{
  "n_layer": 12,
  "d_model": 256,
  "n_head": 2,
  "n_kv_head": 2,
  "head_dim": 128,
  "d_mlp": 512,
  "vocab_size": 2048,
  "activation": "swiglu",
  "norm": "rmsnorm",
  "norm_place": "out",
  "norm_eps": 1e-06,
  "positions": "rope",
  "rope_base": 10000.0,
  "rope_fraction": 1.0,
  "qk_norm": true,
  "attn_scale": 0.0884,
  "bias": "none",
  "tie_embeddings": false,
  "parallel_block": false,
  "init": "orth",
  "init_std_qkv": 0.0459,
  "init_std_o": 0.00938,
  "init_std_up": 0.0459,
  "init_std_down": 0.00938,
  "optimizer": "muon",
  "lr": 0.0162,
  "lr_mult_o": 2.0,
  "beta1": 0.93,
  "lr_head": 0.00678,
  "grad_clip": 0.5,
  "warmup_steps": 76,
  "schedule": "cos",
  "final_lr_fraction": 0.1,
  "batch_tokens": 65536,
  "seq_len": 256,
  "doc_mask": true,
  "train_tokens": 210600000,
  "steps": 3214,
  "dataset": "wikipedia_en"
}
MLP neurons of a small language model. Each row is named by its layer, matrix (gate and up: input weights) and neuron, and shows model dimensions 0-255. Each number is 128 + 24 x the weight over its row's rms, rounded and kept within 0 to 255. Numbers have three digits each. A neuron's up and down rows have the sign that makes its largest values positive.
After each neuron's rows, "fires in" lists the words (lower case) most often at its 100 highest values on Wikipedia text that the model never trained on.

L5.gate11:136143163147124188133116158133150159131118195137133132185161150127161072147133106136146160111128105109152136126081137133138169069182135120098088157134138120163090164117123090126092133157099176102162109140103104155113134140099149082121138139141136140135126132129116171104149118124118107138137139127144182124135087101112117137123141147121138157133116154128142119103180125132126160138115131132096073131092145132091126125094128149109121066127121176117179114135109138139152104126109118116108154166163104159128141141149118134138114102111125105159136118090138127090082084132144172149115137102128137136125100117127167118120092149140132155154122129101116148075111150134113167136087108124095156131104176126129107118151111158136159120163128083104133114128149148149151107148112133
L5.up11:167161168091162147137175078110173099136157111150116153136116119116128167128156157128119117106150134101144146115160187194109131111124093140151156101154126112160103085151108148120178123105166111128137142126163099143165123115117159136100089132151108177127145144119153146124156127156128135122157130107130116096112086143140169134099076115161144121098123103117136153152072153123147093138131149167135153148115142104154108164142151058146121088110108124170070152125147139167156124119101127116126150103073076114095109147141133127163136154128119155100096131150136133122133103111117130103112128129104150136137096079127143108146101105167112105130140137142146139122150144136116162131154131098089129127127118148135103141142098118114113119119195129133142139146127110128112159136138121
fires in: "japanese", "england", "japan", "canada", "germany", "france"

L3.gate135:139115139130155110122110096115093175097116101092164084149156112104150093179160131104098115102101134128148135115140080188147138114135145161102106064113115132167135140120126136104101125123054126146124142102098133124107135165121112117158077134111152161133125120100150120113107125102128127140113131149093146128098118116132141166137103127144109124120156116180118133095121118089145103120131159145149179087077158157133165115108139120126135084069136147145142133102132145110127148142094149121120142121132140148059120087130138159136120113155130125092117138127128123125083154169192173163098103144135117129138149118122148113129129156127131124126092150175165111166138108091131106115114146120098095140120120089132155124077115087087138162128120140143138143147109101135126123127109124
L3.up135:113149139079113137159135136154131161090139136111097154139110140133146065102102131156106124124091127120146128150125112107120128138168135177173142158152155151160158147151197134138087120078171127139171163119094135116128149153162150119117144166163139117113142125088128126123115125158155138109131153179083163151161095125112097156073156121121152129125077054116142076130147151156099129133153132103123106141126126156126162121126122133118104103161110117131166158112127147118120130114113160134168113152103131136139110116113098111163089099093123129094152138100155147148103107140119122149147109130101135120116105090127148099110114103146125135115118125150145159106141103131097134181169109131129077094133151139162100109089151143148131111154129095114142118143150155155146162148104127
fires in: "would", "not", "to", "could", "may", "will"

L7.gate268:159160122142087158148111146120125082126129127115137110177183100132134119116164116111094100126126160142170143102122171116157131113151148084140117130148179102159121102128109100136114142100135156124143170095136125151137126079125139140111090120106163132115111143098121177138093106177125154144087138117142145100122128168127113134101100119116131102108078072114146147115112152120136131148121102112164175118140109089116114107145143144093140122108110059126126117120109153126127122138143115163144091126123116133135118148114093122133151135179116134084097089145121096123105150173157107169168186154135098138147159097167106151135091113130157118117119150108096067160109118103101123140095154135103131120107120130135095126100148129124140104146154186115109136098101112162113131151123144
L7.up268:175100183110148147112119109131163166167134123134155182144164085138168106159122163120138123079136123154107131123134091079125129139111116181074139136103108127134133147107157147099112133161145125091133096097115109081089143126124123104154121176105117144119165164117125121140152122135150115108133120144134115139125178115115129131155122119095092130136121085114140119105154137115131144191153130120163140118113139132129129178182107138109096110096115141110094146093124130146147164099137130142114141132137151125107102121116145137113118152141114145144147136121128137093139151111121132100134094161140164136124148206108117146098117105163105091138130121132128134107133132124115139157091090108117120119148118151126147168150096122087113142120111091092145146044087109157119092075099119
fires in: "the", "an", "a", "his", "this", "their"

L9.gate419:134112130132085110105129121119121124141163140128119148105135154143106088137133118163115131121109128141148119134161130107138150149147124102092118173147127138165091122143091124080123123116090122124122141128136141089082140055118123131160127106144075116171086138135126140129160120095151110113159149141134106112095085132142102142150074131129122095144155139129133107123114140174109152115129141137136114075103117108161129136055137098104117148130108116186118147157100141069186118112163111139149113082134108116164141120112146144135088103151132134125138126091086143117119136133139139142121129130140128137091121120142075123101137141111153164138094091133139126116080146104152143117123135097156183096151115103146116126183124138138121145166127191096127117180139084120107148079148138
L9.up419:152137132128115106141116061109111143129139107167144105143143152096138122147113069137187111151130171116112116161124143095085131143176159140130174115139117138098148161170115116143125151099109130112133143138120128129152136144160119151080110164106122103109140134157123151167152137132097152121107143139125119093132137132143127149107096181147106143104130112102137113135099120106137138104086171158088119115147105091094128164138150105137184115089108082172120136143089124119180114166174130145093121143135156098072132155142121161097111094132120085128147153137124098172101120175109148116104135130164115122100132114145101139135126136146106122097159113142101119116139114161096087118151115086165140131135123110159112167133150100112109103128115114098138112143107117146108089156176146
fires in: "of", "n"

L2.gate255:144140100138109078111151138165125179101088156114077131094168119134146114142127138129167135127107141090110071042163121155102138140140147166110147136132114161160129124156136176137112141111116149153108115078097109106189105132151155120108151131120114146080151139112139136144112084093101123064130126157127148126070112115114132166165112109117146123137114088163125122128108148118128159119109147112158148127114173114140122121147144124120120122136155108129113159136126135095135149147088149153144159133125169164095116110116118102130142088108144142092119155141146160138128130152104116120103143119158171111116164157155128156084146135162146120134116095144137147117120128051110114102114175149120139121117125114139119153127162126110107149162148121164144109119140126151132171105161114
L2.up255:157160138114100138079131119138093177105119112147114129091129139127146119093152142119167159156167154125112092105180098123114133115082135165112160115107130136139161129154098128093118130132134135151131111124096081124145094144125143095152139127153106170132129121112133093148126094125102122144130132184147162124115165165112143126115131098125138128093119143137111136170128151137090107123123146135130146136113156145129085108148164123146115116119154145115115148166134130134122134108091157125102139176118151185070125129084108121129165136196138109142119132103130129136091129131172154142110122120139100100108176087135110096104166108180089117121097130151169181116130126093140101103125174174130131100120139121101155120107107164108120165160136127144106108108168104099117187123137135
fires in: "would", "not", "could", "to", "you", "will"

L5.gate348:159082102117100128106099108166104142150123099103114152080139144139061170123103111139102155108094134144154088158127132125173143145104119144144119153085129108136127146114173122100141138173139128123118095105154125177119119104102120155133108152127126115144131111142107144111093150090158121125080161133113127160126133137145119125103172144179116105086112147074171153131141138100128118100120155143080092125175151130150139135121123133118151117111133142111162116119151144123103112129176139146093140164152109137146114114100111136129136086135114159103091164107129111131118106170143139157149119148146141121136117137109136152122117092133140125131109138150124111137070136164166118084105106056135123157124167098176142147157102104152138173107115196153121157115135128149090126115114134
L5.up348:167140110126120136119190151143128121177102066131091121146139107129131130107131168125126114116145134139124131158116136148143057123152131119143110139070108168109144153090112128166145176132121080101107113112119155137136166158121154121099106097150134124120140137093110140148139132091084141133138084110126106157164132161140101119073085176149098137140140120092109101115108089153104145127144120188113126087159087111146151149165141117113160155088157120146127095175122113112149164126138120115141143098172126112123136147093154097099111109139112131132112107122160115108125133154124138131134137152137109143110103105130140139092163091117102115088165099099142088139151098150112108139092104092134108118143102144134134121166127096076132164137126139137136139106125113122190119122151109
fires in: "a", "the", "central", "national", "this"

L3.gate36:152118130128135129124088106117186066123131105127111106154138156175107159105113162185142161140163141110074099129133117077138097106115121130135109111102119172145089104109175100145129154136150122126122118127108114147132147159126094167150112110118156129135127149084106136134093117153092106158110130093118132162169112126145125093123157130108138108115104166130132099092108109090119113134110107121176079100098135101113109106171123102160096131150143147110107116096130155146082118119132155098114096144105099133153134113117140126110100116109152122106099108128108106100116122097128128149119131175150087128133113130142159144131141158087114135138102130136127154148141138126151201113071045120155156098122135107139080155158111127107147132116141132111149143138106111091151122115098125
L3.up36:128124189111122115130082133107122156117158095135125081124159142137134153112138130144154161188087153120112115154130159089114122127170087093126170135109125154126105170159135122121115144091106123103157164143110139148148136153106140190155097080128125124124155114114186112143116106119082113172113133114115160165135113139130132117132121149155125145133120094156127114101141108104147113117135111113162099136117161168148090115092153121155139117128176103099139109090158108118120139147104107109134141138134130143160097066096106114089132152087116131124107096084145106124088114118134110134124151180106081142092131130141151102106106162131116097136128132087103116138117142140147160088104104114175107130100078129117094139158189119142127112106125153124152136148135150117138134164148127
fires in: "station", "author", "line", "terminus", "version", "club"

L5.gate474:139170107119114105105120095094098147145102150127145116144088135082183086140136121141159093095140148147169094116151117142169109151110164079143111080124100122188154084124102138096131150154111124113127109133102145137099117100152119110105142126154113151129166139133152131144109110107165142089120140141154143135088101108091115111141138135061112099099134173109136147139126183097137153117104098150133093115126098133107100185108182124077131142116163136125153104152142132115130145136103129141136162085118102117131135088149104128156086135170126175134102125100158147138129091156118140160124163098156135162101131122129151116120126105106152141165133150119127123144159085096121122122112130130108129144136108149140141100138094127108173108123153135119119095169109145167103123124106165
L5.up474:140173148163142081098128099085141145149141135105159139151135118096145129087128116146146108088154120099166096137141117128134153171156160095138150094159097126180064118107110151143143151113091131142153115145074146106128100099156097132119146149126126129126168134108147120128114109098165107141152123144160109153086139116103141130162116123104105112125115127118128139157157183119135102109113155166117103145139113139102113170074175096114147123116132105099141108155159131110147126141130146124123143115096125130128155088141125128145134146164117106158094140155118146112106125142143103155074134104147106145121115073143112121121055102150170143154149116108138133135136133052153148172136122096125135160110095138147108140126158098109136068118120149126130126103159103126083132114132147
fires in: "n", "well", "january", "june", "september"

L7.gate138:152107048117134116122132145139126141113139095122142134106128098178119153132164141144099130110147129137137110090124156117128094129093129149146164192083092095116145106120150120124109146089136165090075115151125165107148123120102161151186119099118126180113136150146132114121123143138164124151134100142142148126078141134120133133155136121084156146104128107122147121121098165130129125107155135123121143105133092128144093195139164127130111074055127097145126135083128114132159175158183126138141143121108101116109142136099107111120119115116116129148111160134090132149149117124117099123152125102106150132115115120118147105112085121122157149139102068157147143164076107149170128105126153151128140138118102138094114133153179126103128089165117118131162124115092120108171141129157132
L7.up138:143072107119092102096119050148134130147159147125154138089108130140167094096150104117139123107130165150131130123111079069132156145178158149154127118145082139165080149142108113112123152138136152106115146090143122162163142101145126129138150151125115173134139134110117129106089112118137131100143151125148095141088134089131110107106143122139142121149118117094153121154111121135169095114127170103124146139078125151108140073144122162118107129098098103100148144119138105078134152112104129152105181120140126110143142134112119113134148091144111163113123093135117130129142143144189114102152159148105139094136131132110134158071117121122136089134110113169143181098148132124131077110080097120141107177088164139143146153138107100133149133122097103092109121134107134128099133110144150
fires in: "has", "had", "would", "were", "will"

L5.gate201:102125137146126146128119102133167099137147121099111108103169166113136106165147140135161144142096110101174152134102153155112150108156106114118085175092149128165150181134147129138137166129121123122164111099101160128095123130072149094116092097114158177091125166167093104144088139176119120131087145126151152090082135118121140161138146151121150103107121125162168123145150135120115168121106110126139129169151135156118129166123107128141146132100139138125140109115120174145149095106106137135121123101123182153134143112117097123151130137129146126110131091117141147115124157133172158146132182169099182122161092127119171147124123132163126183164139161142138089118090120128128160184143141127113158106119165139126094101146127134097145162122143113139104133124167142133111152161103115
L5.up201:136085134127111159157124139099136114155114122105092130135134167123135140122164130134127122122077119121106115137089118154123148136109111100105071133093165118128155116144091147121095182121110129133141157147168168155116125095075128099106134222112126148121130110124153115134136133161118120119091156113162198100109144137153129123103145117188115141105114134135130125130089117150106097123094097122063159168139132142144140133133135123128134114115106179136132121128120177165131127116093126100108102079079085135083173108104124145140096124186117140122140126122108109114128119154144153168099160150117183115124149112114153119145166165114109098127139132112115118116112118155132154113152121093116122072148130144117127092124090131138141117131122124147137152165131161147121155162154125
fires in: "japanese", "africa", "japan", "australia", "china"

L5.gate223:129099101139121056125106101107136111111111154111136110158151106126144130114145117110167167136151140144178154142171137165074148122158111100150107163126119132159187114171146116154146120122146108087078112176127130142154105097120119132126159101119135129089086116108140161131155123101127109129135088111145109131115187153118123161192100121122137133154142113111124138129108176133140131139147127177148142093148093110119086106126105116124115127125152116148122149103096117131162113111105154103116147144099122113120096130160180125134160055126133145108126098104096145134113130124150100067105144149074157104119125122149144159108137124098110139089123124133145134157145103141131111129136189114102155117147125115146115152085135113107132145173128129123163145095134099136156096151109146
L5.up223:109110109141123128088112149086088110118144129104148139145131079136156092135138154147145129128136119126118125118113173145111151165090138153107147128133139110094163094083170102138128115150066131092128108162137112119116124136126146111121102123154093140107082143119150176146135136153124154145153164123165168122130134135128134098117099098068131136126092171153121131136124144143157166133129105111149140122111143155072084077129138090071144120148134076064101134156139146139138153114115185093108122111146147171149114128127140107131121135141084109137142142126146129100143142094126127143094102097111147164112154172144098144108158103108115112148142163168116149137111105146112164152103146129166113156184146151113155134107118104110112133151108141175100159116119133079127130157144129
fires in: "would", "can", "to", "could", "may", "cancer"

L2.gate308:132100103123121179127170165193136140129139148164136150122166104136172165090162114121099161141124144156142142166106149106131096127098144146147088148086166128163131159130152126121100134102165110143130139131123172122104158138097144125086086127135118119174125152125137126106101120129093161112094151130137115124131114130126119128141123136117137122145136096116126110139137135134126130070167138118108096189111101101069125155159134130129109129089100095153123110112095091112129141146151146159138153117158161150099099103129145154087143101135146166072174125156103111120152149103095139122143132124120108143129122116171115155111108146110107136098089140099169092097083155100167102129114121077140132138093148107132135105157146159174128097138153130149146157122154098164135105143143116
L2.up308:198110132139097158126142176152103121151120146169138099126157091089151172129140109149115136116136133119131143149115131115092120142108145109148130158120152148097138141118128150125103116098165141152115112154144133088108120152103117104107107127127128135103143158158157180120107115097121142130085071177129111136120108134163126153148137160122135183194124133082119136113123098110114128109165141117155148163139088083137156156127144134118137142101116126174113139121110084108096162130167122140178142108149143124098122133132116127150160116100106161081184128133131112133155137075149116160111104118116122108109135133159155146123107113113137107075104139115152069087091142110124113129126158112117133118095119134136146117169155130163131118133179120147146170100128097171159100110164127
fires in: "a", "his", "an", "some", "this", "that"